Weights of a small GPT-style language model, trained from scratch on English Wikipedia.
Size: width 384, 6 heads of 64 (3 for keys and values), MLP 1280 SwiGLU.
Architecture: rotary positions, no biases in attention or MLP, normalized queries and keys.
Training: a variant of Muon for these matrices, 605M tokens, 9235 steps.
MLP neurons of a small language model. Each row is named by its layer, matrix (gate and up: input weights) and neuron, and shows model dimensions 0-127. Each number is 128 + 24 x the weight over its row's rms, rounded and kept within 0 to 255. Numbers have three digits each. A neuron's up and down rows have the sign that makes its largest values positive.
A block is one neuron, or neurons of one layer that tend to fire together. Before each block is what it responds to, as a language model described it from the Wikipedia text at the highest values.

Opening == or === of a wiki section heading at line start after a lead paragraph, as in ==Early life==, ==Biography==, ===Exits===, plus weaker table pipes and separators.
L8.gate258:158096151127180123126098127115064122110137153124129120139118131098150159178140119127133131085157100172126100105122134120116133131125115147135133102117132119163141123146100148104145150066119120113115123158095167100139124117078128147115123057130139115124132163156115108133118129147164126136127068067126105084152142139139144128145120108135184162106156127131132127149149140132159153125160
L8.up258:111138161107149128096106118094108137094108127133155134106133090129154175086160148129131128139145105142116156156140134110137135133104127126126116148069092126153124119119102128143137144136163135117125130098133148145156175168086161143112125137109105110110167153124111136077105129167148136136136079123119115116103121149110126145125122089127149154095155119098126087135137133153148117146102

Closing == marks of Wikipedia section headings and the line breaks right after them or between paragraphs, as in ==Reception==, == Background ==, ===Singles===.
L6.gate278:102132124104127109166137122139111140153104120121085158124098152142118146176109132088140055134149096130144122137157164120148147176130157133122136118105110100141132135144121146124126122140124116119122141152182061119111122114110162159148111119131134119146176107126099178132171137137128140085186127129178134156097090166132129147099126058178127162140089139131133113082164156141079126146115
L6.up278:128114097120162153157103150109140092105132132140117173134090104112113161105111137122085108098100117145117107141105123144139118120088128143133157158109126138148147114151145179103134111091140123132128108075089147158089114107125135122148108093143130125126144169139139116110152177104111150080119113094163163134146122145125135105135111120168155117131109109113137124136092140160096130110111
L6.gate340:112172130147136119108150133094127154086170096115122175139124133121104107124121125130095123122158148126128118106144122123106131129114148158121113115127101143133166114102139141134126114119105193145175119108142161109143120120098116108110116124114122157157113109166129135117162127155153159166148110053141135117138149127101165117138113088168129165122129111106123090089096104115137132103104
L6.up340:141120118123130115167111108125138144148110120108098092142122154160135101115134173121136133165143126141104162124092160103090106130097148127127085161058123103127153141152126130158134164123115108137111129151097114153146154139137125124077155086134120106146146095091152123113120090115133109104129189090135118090146074120122153091152116149128154152127100140127123135117096152173122116148128
L6.gate1115:122112163111111159130138138144100048138125112128115147141146102139155111096175144125127165102144100113130073109140137081108091095143145128161131107138094151125131144131134168102126130173076084110113129128113156100152091133108148130125112147140123128141105104109138138117124118106108094129148155100118144113136130130094104147132113156139116130133107174167154095148127115113137137115139
L6.up1115:127099145112110147120098088148112105140143047131153109144123140159115077156118111069150090152161101150098083132151126120140113164135110120123133084152133147148135107102151155121156142130124132150111173129068144107133125155145173125109133114133124157110104186133122117143150153092161128141136142087115110163135108151109115116105109132153105130110112094139122149113146120142138113154147
L6.gate1150:143149123151140122160144138169121129098106104137105179093095125144095145163166154162067126155078112163129083112130097126091148131088145140096091094136112132134142082122110156088138114112162144141108123140138102108107132154108140149107162118143153145127115133136188121114130131165123164090097120010143148148141155119118159127109118163121103115124124125117114095161088125138133097137116
L6.up1150:175126146132136127154138129172142120103103121121122178108081099131111114168171149156057133121081116162167074105117105127093129131083146146091089088131108133144137053128120154111143111143178155135109117140125088121099137149120138166109160121159168148137116129139167134096116146148118163099109104193141141157129146120109152123125114161113090134138105124126109116146095107118134081156121

Line breaks right after a Wikipedia section heading such as == History == or === Ents ===, and blank-line paragraph breaks; less often sentence-final periods.
L2.gate319:138147127145149143140113121124103123132125101128088138126114125090125112144148119152126116147173134142134123150172105095125150106126126125150147142121126156170103102140082128119126128134150107143144091116132103132122065178152133123143110115107076106111113171180121067145117128129140122142101149142148101156157124093113146129087104111155089157115124102163071133143108080122127104113156
L2.up319:113164145141116141124128150138111128117080147110071092165122156138154122120158183142093122210134113155114133090135099127125140111129124161141101143105117176067146076116149104149117161127151137158100153118146125135099121125081165076120135135086124095089117122161109082120122172122136150172140128114132161156118138106155125111128195101133120099101118131097150103131122143130083115151100
L2.gate360:103127101161119124144083125163103129112110117092139173138131077110118143120125168116116126133117099140104136172107098105124162090174115137149120110094152116150122124134095123115110146122126143123153107142152107143177100125102179130119117090097156136101114158109128131137156139103135115160164110106113093129121074147116143140165106132149156106110080086143143144170144174131080123096100
L2.up360:112137153128136090128134172159119167168098102139108138112065138101147119100168172119163109133129164096150143129084077124102160115113147138113119147135118112115150126096172139119154130110130099168131112075174138114163112100129145150126116136170164139129101077198103131147087091131119122118131143231168115100143159138120132160090120136135121167172143115150099136118103122158107142128116
L2.gate378:099114181152130100137080165115111096155096114159093147126170086117124106121127089113132107123140148110100136131097120121096147115128152133128120138150133140112153095103142108145145093167137149112121138154107149136113105104136103148142112160105156145117108113130143085153144128128115121123136137072136069117159120127135166155160135080135149105101120145144093156091115130087128107170046
L2.up378:093131129095125138117159116090148164077136126151109132137159146147138117126127101147142161135134114124130157141125108130109157153144087096138165113162149147142152136142103083104094115096126110124148133095131138104142118140141110081082182122114122121113139089165158087157127137143103142145106144124115168122151124096124127104141131125156118160113100151158115094108138102118133119170126
L2.gate414:149119142143112109121116148105180133121153120132119103121136138136104112116150136173153136142130097132122140124092117194116141134098136135101144132144130138092139122153114146132112118142096133113083105122161116120136081134123149148128144119132139090132098069120151135129151130097129133130098115163159152144114152128153084114097130091125107194143145065127109142116125130154146129074130
L2.up414:163094106115129121107131140138125060119110114101103113123133103162083030125129105101132117120142127108126126128137135165110161139107118096100142128126111107120108093145127154158139142128144117118132164095131129123122123107085094108177085132150118098110121137158135095123123076079139095135127166153141154128105115133159120078142166109120127130174140111129170131136148134167112139112138
L2.gate451:111132111101123116177144150106145084140106093121127127101170125119111099091146117105127147122129120104130149124128150163154154124127120139154128142130092143101109102153114127095132121136138117130101149155142133151142056152093144113102156143100170159081100127162122144134127126091123113111180141134138123116149175159107098091165142128140134166120141141113110114147139109101094159067105
L2.up451:123157117129133126138165191131102085144134160121118155084107164117074087089109124088112118171150099095130089152116103125151142131149134125161093116129117164170121092134137099141162116140163136114099185142134152092118060138080145117128118132092124147118099109144121107154125112101130151141189091080174107110130114130076130130158170141158144139100087148140102154127143109142107158101116
L2.gate645:075141164136137126140148097145121131148124137103138122098119109135106118132111143085132133146104128119082159142120087162107094155085092081142122109106153132106128103142103148120165156124140087127146183137120113122169112134120110106140098127084104115136132127144095116137099129124160105134153094129145156109135128095114123128122189127148103100120098118121125131079137161129157146102159
L2.up645:147114133121126126170097122164133152124128180171092169152157125136154131103177137138118095119145131149100116157137117131117149138124099134142164109190155151103130136134122103132044160175139136097131172136120133120125102094169131126130155134056157102160114094133093124167109105088123104166120100099197157136172098141129084139088104147129089152139103164116119125169087144153068103109142
L2.gate657:144145069120102065116128137122105140141112102118111106105106071104129094108115136119105126106146094127106112115129138109140154169124158167104127138074107155137113158168074103094097150139131168107119158127136109145136142165105069100142121097122142108123122111121162122161102081130120090149131107144135162102160129126125114157106123150128156099117148104165127128155132189139116094127112
L2.up657:108101135160133165191136121160084090138142118138115120105158136110166140128098132109115148145154136158131093141092154187145167154140152136119122164134147144165146118096143110154167136124138114140172146124129107132139138145111132051111128140131097116128115137156120093115082131142113118100171102130090144161137156143120053119120183112155130125082103118120107139109117148131128101165109
L2.gate707:101142142089093096127089128166127133137143137161081115159107084125087103162126114117133129121160175128143118127126127135163148137132134158120095095123075141156172152160109124130151095188098121133099138094136151112156108111138134142114099104148143145137157133140115114100169100139125173124109101125160105128196128092141133074128129144138131165113117127109102167155141131101108145115133
L2.up707:140143149136123150157120111143117131109179128175113107138139113115128101145127135142138109133099150120108127100124142183121136113115113103120128153128101137118137157081104114162129154179131143144108157141103164073103130125147135116128123124110114129105175119145129076162099160115119108115119107142187101096112109104158117149120085162154141170112186121175103096121127121105113129122096
L2.gate753:096112147095159145138112094154131144148123134125120152138162099106126121131174135121127154125113080156119109123125136162116132120149137182142108175138122144127101114158108110101137128121079133117179142144135147168143105166110156144132117124117157102145119120157101144159130109148126078162141129129110157130095177124130051127139106103100126120115157164130152097147111133172163106192136
L2.up753:096100148071138092115128141124132159128114140136087139145145150185131128133163090133123134115102107073121135110100156130176100147119136143128139100148136119143123117141123146085125129123144131150119150135112121131138149113164144103101129135115174117115160109171084159156147102149140124088130153135125130089141110117073084142153104135121134153184123147104115096132154126109166162112153
L2.gate754:128138107152146089142139161110101167154140119110133152115126144114123106122103134103114150097147108111164087160101189153131143167117111126136129093151082164109090116120125112089133114125086103140101158132114101094116135131114112145134124146121099133153105130151123119162079106141178137116131092100114164086173123100076118121077162137153118108176123134111133087115117119165174098140140
L2.up754:112154119124110132116183144140075128109114138112095120130118127135188133144108130121101114127127127133119110109140142155137144166114147148163125161115108146157117161155089124076133102117140107125102150139136123139106123152131111156134131148143141114147072120106074160122104085141116090128176098122138126147157125111114075127126172125130119135114115110074170138145172125136153108107179
L2.gate806:122114138166118131115109113147117124089125151119112138106117111121114077140134147103147096123124126147117134139108137140085121160156099124139120136127063110107128103150147114118121162148152154138125174176047140149095160156145128116101102101127137112105127137146169128121159110133117150121130117127136131148112137105116113149141096107168087166078072155149111092161136142146123089122097
L2.up806:136102120168149103128124116137126117073105147112133139126122115116103112156151146110132128101126140105116147114111168129087131159158096149153126110117072132098111120143147172110126165144174111124121122167096150093121159138134146104102120098110102113106106158144152171119165139115125124133095137130131138151123128103109118144151095097169111153090090116177097121129131135136111095141107
L2.gate845:141131122137153089181127155126118143163112102107101114133177113114112160124132115145148103089070123147127152058159165127147115130154157114164128155122108142144157155134113162087140102140090132123144186126131150137141067132113136129125120133116118118093126122167094144153100132107124116108146109148148142093129119177104098139170141095118174122122146133141140149159115117161071174110104
L2.up845:142122171105114137147171105128154109145099105134121113107154133160091123121104139134137134123128120149101145133109169123153132141134101078135115129143106127152152172159101077151132136137110107178161184113117130152101079127137133150112118156097158165136103138108145082176127137130122092126165093150097125098145118123086109091159143111142155100089136134107137147118159175139102162117138
L2.gate958:094085130134104151147176107107165127111157126127148104134172143129143156142159121154155132172147136153137053141135164147141112152097106159133163159132148116092105134106131148107118098125126075122147148138078157099151098081154098161154137111115151109112101109101113147162164109109077116107131096157166162128146129118080087149131131128088152096107101109114080089129107128144100134133138
L2.up958:150173146092150104102137122136120122127135100136107145087079112121132144162151127133129146154121137097122162140131089085127123112098139102127122156115087152120143096095110109127128127150135121138124178102126111155092089092117142121110159100118115088133097137158132152122118120113172152089113121120130082111080090127151106121112148127144149135197168148120130068165131109127118125140125
L2.gate1084:132087145136108158116148167123127103103161126136183103164115165111142148129129146159133143113125132163145164138159100136128126091130139118133093152148109181068131092101111107134110162068120120127153105124095110129136125110145135164129145109132121105138124105125145097128141142117132079100079114074159143133122122136074131130123139128141133146121098186126156120110136133166114121155159
L2.up1084:088112152131129138141148133126143133140171141132174112183147152118153089131079088132138156129123151155095150159131138127121121085175128127131146129163113135117140072114129125112119109114105097149101129161098095111138110149123107122067140111130145111173112138157097153103157136089127130090096116148182115137136132154103129127129124153136149153097077108088142140140096148119119106122151
L2.gate1086:128058137121162123175087131128104093092142126136155123101130107118106111111119158122112150109107148139110102084133093124116109157078093165146113118080114147098146116119128140121100116129152123085135130147109150108185106149116141146101150120141104091189093105185166127118117181113125143115153082150153142099124168141161145108103110165155089166149130145118107113125160081127144167144118
L2.up1086:194165136074124140130054113126097148159116170152161119102153128152121111141107109113097122134166151103131154143139080111122132130097071164127125157109157128163169133140086125136132084150140146096154143132115092130124129094137126149105088147190089135157149123099096132121120127156129150154131100125161102134157124135121120103120134129134096091106106151092142123125085112108115167150097
L2.gate1226:105106172124155109157116129096145092074120117128113168103127155101137124128139137089160122135141097161123130076106149115124171113090109161132141110140102108117128114143130127117143134144102141124093171106136157105143089106136103124111142095118117144125138124121103083156125117131142124080147137136119136128164079096116124139122134106094086152137092139142121123198119126154130135104104
L2.up1226:142133097114141135130129146136148084100154176136112165124136121125144173127140131091142143135132084126125138098086132115101116105142138143093131077146088152135158098133125114083157204153134150109107165114102150096124153071116139123112139117150131156128157145148107083170108121114124137118144129148111151166147113126077124116138162135143091128140141146154103126152118147149147150111148

Opening == or === at the start of a line that begins a new Wikipedia section heading, e.g. ==History==, === Ents ===; weakly, table pipes and quotes.
L2.gate21:121136077132156133146143128121184092148083135115118114102117144146112121086137123110108134113179142159104115167165103142099143135090129125120111124136118104085159126100103143095141141154097133143117138145153148133134140124123163098130104141097141121141162134144121126109139068080129130109120158149105148108108137101132153137117159164145165099150108125167123126171093129182120145104153
L2.up21:122121135097148166143132092125089078156091132149126136119156117156113170125119122162102082130114164140099151158128121119154144145143137139139124121134151102143133103160084149076169117111153141109102100110173132145167152124162146122086134126082141147094136103141137147076084126137151139119141132115150145121160121101164115142167155136170133082129097135152150118140119095154137085151152
L2.gate53:093150110154113124100127139144104147099092146116103144120141126114160176116122158152124106103098143186134126108176097098100150125107116137138126157110063133087141153155138112095117137082150153063100127150045160132121151161083130148112125136134115135139188147141128142121136132144111092146122163144171095155135097146111109116119139083129144130119103149122112139119164133126124160115120
L2.up53:135125108145126143092151109118149137128101110124144183166149140145128152134102157135151141140111137133137124134160128104100145134118122102111108135100094111149109130140163125091130143104160108112136083148093146122086132148101123122109124130114158073107114123120090116150113123143140122143133142139162146178136100154129087155158108077137096096102085160085129113120143139099108185128142
L2.gate163:116131109140139161107137087127104117117130132130131123090125155116137114109123128098152132117142161185139145126127066135125161110151087100139114122144131096090114164106158126141133133085133129118097156126144123117121139133105175152122123121091153110174143130171109111092132097110145137112095126096129112146106076114120138104119104095153139142127149118127136166129152103145150149110167
L2.up163:142078173109136092128138156113113104126141137134104089098149109103106108107135149135138136098123143111143093131084086120145108080177137140131116156185124126131115141138124147141152121097107105143120134102102122129135134094118107137146138094116124124128163134120155176101173099168111146117104141120134123104147101094124112129106092084164166142137140162116122114159131101116140097091123
L2.gate182:082106162119117138151117113114133116118161136147119174085168154088156130145126119124137133119106111169106129144150106138106146086089129152134118109133159060151107135177154162113159124118124094150090130111123133133124120150120115145119145147156127146108145110080142096106112125149087113113104127129140080143146122095121143153102144100163101127112132093131083108172124108109148114107112
L2.up182:119059118183119158126155132107119126133103096105125140149127166059134129145127093140150159101110110141144124165127139146155128082130081130144083129155126087135124089144109132115115197102124127093147126130110087150125137093156118109109127115172143096065135117135161104098157122137139120127120107133104111141114122109108120113117142113104141112146161112126091099163117127165098097126103
L2.gate256:108105068117100143157119104152088168102151130128157136121113149163093123110136126131136163140145137138103138158177138126092135074140144159117109171108123115127115101182123075117136107104163141161140128155113112191119151126127131107112159161078126170152109101161131140072134097138124154144148076141156163137122163097148110125165113170119087188147114123146109175158097125140109179108116
L2.up256:108131069091159128137139102113113132095123143115146163122105110149077145100143054112109147170129174114085125118164143125097131108142114107154133144134109090157130107141122144155155137112150113137140142156103086098127176149129106105128129145110132104141154144096106133112116137108093105102135162141135130161110152121148091126132150140137088144114132126147148107126114123111119142122130
L2.gate345:159138139159165152119118120154117116105164116156146108114109135142105140108103113167143098178135133127183084100131142130098184097122166119112116095114058095113130170136147164146125116087103089126099109110139102115155157101110110121137138118179117075099121078121103120113105125114111147191101147163112120141125148104126145160109114148153105124111110121124112134157140123151124168145134
L2.up345:090121108126133119078133126141112162159102126135156103113102091123107151122108101115117112132114149110138113149104067115112147158087106129115136060100112140086088122149124129160106113112124144168158113164117150100143103096147084148122102129194161129123111139151121156113118081126122162177155153135101147123156126122086143154107085129159112125113131120128100156142182120132152145152120
L2.gate454:108134110110123136100125083112125122145125132142149126145152128127166131141115113150125119111143127176143133150156147121078142092142091159143160087120140160172116120149118122140155117136115160105166135112140118144129111100117150156104116160120101137126152084130131132101129122160115105127130158116170083169096152081121137126134136090151130121137151088091076148128124153158163100132140
L2.up454:069124083120089139116137102124127130157149127134117146165140166153135146147184111125126128171131138151136124154122138109116175127137149132142152164102145135147139136159092104148158149110162143139135119150126126122113142140132138166136111170140112104125173088095140087146106115157142144108101114135126086167093114074178112173141142183133151100140150131105112138118150178154140111150123
L2.gate500:145132118121137157140157114111134110149106122128150152083129111142124146130079143115131159076146117130144112145175122094142127094096126116127088117145107133111127097133115155100121099141142142112101132153147105196100159128094138143093151136156140095128137149118103112115100115139127115093114131143147122133101091149114129139128174147137133143161145166140174135140144171145162115134124
L2.up500:076140123138181128155148132178100117139135083129129118105085168124113127111162094158116104115087176129106092112148101125175125082131087110118106134160118115101115085142113138144141127123130101149102119116173178105129119118131122155171174148151149166158158156089151123117172124147097161135115138163131126146104137150167129082102154168182177135125123136140104149164125170142159134136114
L2.gate712:125100097166121169120134123103140159114101141148110106157157155127111143103147083100105103162141134100129125133156099128137106113146112132143101155150102125116148072147173139132087093117115120112114130115137098152128121146109147128097102128100137147108144111138096133145143132131159138095113167156123132157114125171150138129137124155164146108126134099135101162157164176147124154152101
L2.up712:121105106197108127120119122083147098195099142161144114121166137152098116077124064079141146106131121127134098151133099114126091087131137095146086105119103093132135118170131108096145092075162130118118151156188083135114164136112149106114098131124122135139156178180125113125137130151142110129168149178129110151117106116149176139134125155112119136108146104127095165148141143147102145148104
L2.gate807:102112121176144126108104124153124104141114106136068085130145112123119108139137140105168159092093077135103118094115095151128154166157123117106142091127124122074119111147141148119142197116116160142112167144103159118153119038124106094094131177129160126152144111144131173106103143148111130093110102114118111088120115123138105136096161091133132145121124107120151103125128128123092127108121
L2.up807:103156098147139119119140091151101115114112135150117107132127158130130109134133129139146147089080102119176106161137086152116155138137137127102121109141113136109118082115109154089158136142134132114098140110079142122105158142089078132153118151148138120115104149124117145141102086103102128120088080073144114083149072123129130098111125129131136176122088102138153128126117129099109133142109
L2.gate915:121114096129155150110121148118150135124109126102160136186122131122129151114135117139115111096149084140115140156181113127138116096138104111105098141163166100134123144125138136119138089144154115092100162120175098134115070130131151144099162117155129137118132108137117182132122123119161162107058127118157116131125133068128107117116092136136082110128153137167102156192139153096127107153135
L2.up915:136174114133132148140127174153116155095142137140100173149079177123148153121109135120111157121097102114134133109142140149100128134117135127108080123122138097140108174166147165114130135135137122111149141163159158124153144146133126144135129162153065128102067122173157095137115095120118125147102104163150126171163134127123148142113075166138149156168157129126111145142149125152145154125102
L2.gate923:152108157133127135146153157131074105124087127116132078128108157149141128137099131119179112102107134139122151158145126105149123141161184108112130139129131098160133120109136121099144144147135124156135100155128092151153105081136125160137159149111086156084054116109113102143071121089110119109160166088175144142090134143125151107136154106126158145122200135091134104127117161123151135115135
L2.up923:128133119130116091126086118125144138099122092183129112120118141134130113157095130117178155129116143107162125152146153124120129146126147155121096131113144071125116137138102065133170136153163136137099128092156125126134090134105109138072124094112160119121087124108107094091174123085138097109132154122154136149096140107160184109129144108123124196148165160108107096113119152102150098105114
L2.gate950:137120135149087110116104126117105082142133114099118133127179115142140120147092155109065158120109108140115089116088105135121128083142115145133105167183117117070169107128122128118109096131143129152156119117112140138141145106162103141135090083175161115156114117120126114162119139147133154111105138166134148157125109115097139106125112108091080142143101161116148123106128164122119111199147
L2.up950:126131165089166107138094142136115095151117093113089156130135160124143139146120101094097161125104107119156136101142119150124132115110108170127127106160108147132151118081089113101130108169180116151144149128120173112114178150122130149144117130143106135158139144142147141126138117169109137103141140145136164133139110136128114093129167122112113102117120166114144119086108169146148140196119
L2.gate1083:157074119118108096135134120130116126148129117157146130115115178128134195110201104146116185098132127090083146138114143108099162098128131122131138125150116159111154112130105108101103145094137143136167158099126109109132136150116131155187155093124146109139136139139123123119162128144131131190129109146149116135131137091096138153160162105157130131153159095136127116137091116120096110115129
L2.up1083:146123132068138133130122140127123157145117105138109078137168141144147143105180119170133147144086137164163154143142113165112155122122136140076103103136117085088106120172150117100117102125121096135106149106161112156134155102081068180136111131155127116135110108112131130065133125144170131142127107192115136175133155138113101092125128094143144124134128177173107115138076107103143125137122
L2.gate1191:136143160106161128115115076137120115123106105119145120151132128129075129115123140113139141125098165148085092159113116122140147118158126179142158153109099133140087149135128113127137163121102143085100171194082136108110098108141138113155113153114128176147140125125141107122106079119123112151096153108134124163099127120138156126139136140120143156152132084105147131146098103153111136160123
L2.up1191:074131150160151093151144068119135101113117145091136126153136152112109138137155154145163137138125143152070136138099128190109099137169108144130084162085101116124133110151087126095132117123085155125120134167152159102136112154132124123121102136144122178137092123107124112094128100062118125134118131143109151148128126092186118140141129128090143153136149111131097097173124110163116161126143
L2.gate1232:093124121156182122115125136096130154124153100139106119136131149112113145169127094133149143148154099204142103138111149160104104130106150143096152102121072113118108125157138136105153058079115140101125106161092126148103147156154124133167143118143166136120106128091131150122116124140132140128116114130127118112128153125129127169139107158126159155118144163115105133160105084118138103111142
L2.up1232:133159150121129133165156159117143137139098105128082154125150131142048144116159160097158118124129113119111113139156123123089146132124085073150118056105171113093162126124127128074159139111150126095137112145139152102149133161129102148154109130101169147104110161129151151104141115119082137139123146106139103118166104086139133147161096124145105102150170118112154122134162131144129126146107

Periods closing declarative sentences in Wikipedia prose, often after a name or place (at Pune., behind King's Park.), before a new sentence or paragraph.
L8.gate1270:171115147115134151155094132116146124100163138102098117099155107053133115113152126071132113113125106185134114101112121114176092133092137137141147152144135129135146081158135157106126126134133110122112144148116147140158084132144132123087177127149130125104163094132138158115109129132136142107095107127161141104090146099154149083109142136131119119132131144112187102121117156113144151130166
L8.up1270:139155099111119128157087147159093173134169108142162098098150118117109108135095141077088060110095122118118116131119164115150110123110116125131113169125071145122146138125140124081104127120150138123102134149077118123167120157109140143124135102154103120122131100127128166089118116135159152131128127129158095106147122151121121121152147084162074129124102176103151153096132112119116105103154

First token of a new line right after an infobox, table or list block, such as the line break before a "= Title", a "-" bullet, or "===" headings.
L6.gate392:080109131081172086121134120149131179124112134105122116093116156110110120082137129148163139116146149146143131102144101129162160145131156153166173162154128096115131121100085143114159124104160142103129171119156131161107112125113181123128154171126167145140124152170138129109155124166094139121063175157134161135148111132151140145119139125123125097101162141136094083131112141155145129123139
L6.up392:077114104160168114100123143159138121088103098104133139115171146108133165099143120163125129129136152106131103142125115137163159155153136156132131130194128099153078148108099097126122138118104109156125143133083158180099105090084158119147107133113117148116097148125135148143152102158132145093150139144165137122116120095121121078164113184096135128129108161071131117124141143163136144120126
L6.gate657:105101115128163095113128097085118126150144102147133121141058098110118147131139092126100099211147153147117123180138116107154126099156156129125115174107080117092100113168131090137099129122164118140201100153169131145177092141117130182159094121101116161122145104117156129088145150133139165157129142136123140147151119138161129131092088149143133147123135173115105131137118130132144140112120
L6.up657:143135101146151108148160121124095114145095095190138121174099148069146159117129197172144153112157136155121086123099139123105115087144130127090105138135140159158136132169143144091083092126123154142125103118110139123154095115151144134111135152132107153178120133092119128096098070170122147147124142141124147125149133149174126154135084166110135140113121133093147135098112121120111146131138
L6.gate1002:101118142076110181109136109124123101151118148140084129115132144118155116146124160102165127110124101104093126176121105119102117124172151119114132158112139122126117136141141146130133103137149114155162149128123149130129136116114111125162099118159138115151143092101139110140139132164147122165120144149121128159122126121173139178138134121116114151155119151152158090140105152130103127158101
L6.up1002:093156081148128128110151159131083149146112111136111166128123099097155115110118135100119149163107149123112138159085149131114105158149125088134098134101122126152139083143105130163107097130173137093121140104127142115152135147127122130138149105100121092139124119124173054161098133131116133156154156149148115136152114088122126132109135129196084145083125139107142141118174107186151145116129
L6.gate1062:100105142129105110132100153152127123126118152110092093122117079101118124128109121109115149148136145130130131113116109163119116153109105100115121114121117133165160148086115107166116110118120146124133145129114151128145090119103137128115111161121108122105120115142135136174129147118117112110114092170151074131116174092129135170171090159117124115116206103122112143107091144100141136155147
L6.up1062:101152143132114101158140150169109086092098136138141141151079125040093124104096141121103145156151114140166113146128125113134152140110139110081100168149145128137123096128147103173136131167120120092120089147103147115101139153126121119134193124139148103119148133157125123140129131086137120162140137073111120161111136125117135118142144175111132120127126144140132070139134151090114132158143